config.toml
n_layer = 12
activation = "gelu"
positions = "learned"
qk_norm = false
tie_embeddings = true
parallel_block = false
init_std_o = 0.0238
init_std_up = 0.0285
optimizer = "muon"
lr_mult_o = 4.0
lr_mult_down = 2.0
grad_clip = 2.0
warmup_steps = 200
doc_mask = false
z_loss = 1e-05
MLP neurons of a small language model. Each row is named by its layer, matrix (up: input weights; down: output weights) and neuron, and shows model dimensions 96-159. Each number is 200 + 20 x the weight over its row's rms, rounded and kept within 0 to 999.
After each neuron's rows, "fires after" lists the tokens most often just before its 100 highest values on Wikipedia text that the model never trained on.

L2.up127,213,190,231,189,189,213,223,194,218,159,207,222,201,205,220,206,194,210,169,153,193,168,202,196,223,192,216,162,207,173,212,196,223,174,198,206,195,204,221,209,194,191,212,205,203,211,209,195,180,206,219,220,183,190,263,179,194,198,234,196,219,210,201,187
L2.down127,238,226,199,211,171,175,172,183,170,212,212,224,192,209,207,176,180,191,204,205,217,221,194,210,182,208,190,192,183,199,200,247,216,222,190,207,233,197,193,173,182,204,234,228,241,174,166,179,189,172,240,207,218,197,215,193,199,209,233,204,191,177,166,225
fires after: " the", " The"

L2.up197,191,187,175,170,219,180,200,210,195,234,198,223,187,191,203,192,170,183,236,195,181,155,255,202,192,186,198,188,204,151,188,183,204,207,201,215,176,183,176,146,194,172,158,195,258,239,201,199,183,192,210,239,196,199,213,183,192,183,209,202,208,231,193,238
L2.down197,188,223,215,192,195,187,165,228,212,195,212,198,151,181,177,191,197,195,201,207,206,194,198,225,189,198,189,171,211,228,234,210,171,196,168,208,181,188,179,225,207,200,160,183,221,220,227,186,206,233,211,170,244,174,218,191,178,201,180,174,202,190,236,195
fires after: "er", " D", "nd", " And", " J", " Mi"

L2.up317,169,198,232,190,189,204,159,224,238,195,191,231,226,182,206,248,203,174,222,181,181,198,218,207,175,172,207,208,192,205,217,213,195,242,169,168,195,198,219,203,171,205,208,194,171,203,225,182,198,199,184,210,221,172,200,210,203,236,224,175,194,194,182,229
L2.down317,239,236,211,194,211,177,175,193,178,215,221,208,204,191,210,177,198,186,233,190,182,191,222,201,208,205,175,176,192,193,201,261,197,192,232,190,216,214,160,190,208,230,188,156,175,204,177,190,234,193,188,198,198,196,253,209,196,188,207,231,192,207,198,202
fires after: " the", " \"", " The", " be", " we"

L3.up419,196,179,187,194,194,233,192,203,233,184,217,206,198,210,181,209,205,225,188,179,203,201,169,179,200,199,185,197,199,210,202,195,191,222,195,214,222,162,200,208,205,194,212,181,187,197,202,211,199,179,221,193,237,161,172,118,205,214,198,173,207,185,210,178
L3.down419,200,192,192,178,176,206,200,186,204,201,186,163,200,214,164,201,175,179,184,225,224,197,213,158,214,214,202,192,222,230,243,238,183,168,159,154,172,186,197,202,190,214,167,210,228,205,183,210,255,212,183,181,175,183,199,195,194,193,216,199,177,205,205,177
fires after: "s", " re", " Ber", " Re", " Du", " B"

L9.up281,217,163,187,227,221,216,200,195,176,223,201,237,202,199,154,141,164,220,200,220,207,209,192,240,178,209,164,237,195,219,208,187,242,227,195,196,179,201,210,215,189,188,199,214,215,207,234,172,208,204,170,204,231,208,168,191,180,209,178,175,224,191,220,193
L9.down281,184,248,176,201,182,189,203,199,196,178,232,174,166,204,249,211,242,174,205,197,157,187,205,170,239,180,213,195,192,170,219,184,198,208,198,192,199,200,184,205,200,206,196,191,223,237,204,206,199,202,230,230,179,202,182,188,217,168,216,202,217,187,203,188
fires after: " ", "ic", "t"

L3.up520,203,195,205,215,188,193,173,236,176,196,154,190,168,184,202,208,206,196,219,191,185,162,157,189,207,169,213,216,224,202,209,234,222,221,217,217,202,191,239,226,176,192,195,186,200,194,197,206,194,198,201,209,229,165,163,168,192,205,211,176,223,182,197,188
L3.down520,199,217,221,188,162,154,189,209,202,190,165,198,211,170,211,187,173,162,218,224,215,201,191,229,200,225,203,180,199,233,208,193,173,182,213,233,172,215,175,216,199,196,180,185,183,218,201,180,194,215,171,199,225,197,203,214,169,201,227,218,172,185,190,180
fires after: " Re", " re", " qu", " Qu", " Comp", " trans"

L2.up830,155,195,194,183,181,212,197,253,232,219,208,208,229,194,181,210,160,209,262,187,170,194,190,198,219,185,187,192,237,207,188,198,166,162,212,222,172,194,165,211,184,188,215,194,220,197,178,200,185,183,203,206,195,209,186,185,211,185,207,214,198,214,212,206
L2.down830,196,197,220,198,253,175,223,204,219,234,183,191,210,192,230,187,216,209,214,219,220,202,179,212,179,202,202,197,160,189,216,195,172,192,154,182,195,187,193,225,179,225,162,192,209,187,185,198,217,235,204,205,201,170,236,193,194,208,187,174,182,197,218,203
fires after: " I", " Ju", " And", " at", " Al", "er"

L4.up120,210,210,246,199,182,203,179,215,163,207,235,208,186,210,217,213,228,174,223,199,191,209,200,185,204,194,209,199,191,164,185,158,170,156,204,227,194,211,203,191,194,177,230,203,199,203,219,192,199,201,184,229,182,173,230,198,241,163,225,171,207,201,169,200
L4.down120,194,188,192,176,207,195,183,167,220,201,200,209,217,210,200,173,196,184,167,208,208,194,200,227,195,199,221,201,231,211,201,189,199,226,186,208,206,184,218,164,192,209,179,197,204,205,214,187,215,173,171,210,188,189,197,236,193,209,198,236,191,184,206,218
fires after: "er", "x", "re", "ne", " German", "se"

L7.up761,170,188,185,202,170,199,179,206,216,187,194,209,229,218,207,178,216,181,198,226,206,202,237,230,221,248,218,229,244,177,211,206,201,235,190,195,225,217,193,190,205,189,214,235,244,188,223,221,218,175,171,162,209,195,202,252,219,210,209,191,189,160,194,151
L7.down761,200,179,169,207,212,192,219,205,203,202,157,171,209,172,219,203,205,212,208,201,187,194,216,198,187,166,183,193,207,203,201,173,205,235,202,212,203,221,203,193,195,214,220,227,167,192,189,176,170,192,156,199,207,199,198,152,187,184,209,208,177,205,196,217
fires after: "f", " F", "w", "st", " P", " w"

L4.up468,171,185,176,194,189,188,176,193,178,199,223,187,143,203,206,198,189,191,228,204,176,209,217,199,211,211,161,223,237,199,175,194,213,189,195,189,192,208,162,178,192,179,230,189,174,207,210,191,198,203,200,197,203,169,194,194,206,199,239,214,220,236,185,248
L4.down468,180,236,147,230,178,191,217,196,248,200,189,224,198,187,185,225,217,242,201,175,170,199,218,197,227,189,206,174,181,198,222,225,200,230,210,166,180,178,218,220,214,196,176,193,194,181,192,205,215,224,227,202,189,198,182,170,206,196,165,198,209,183,187,200
fires after: "°", "″", " other", "e", " previous"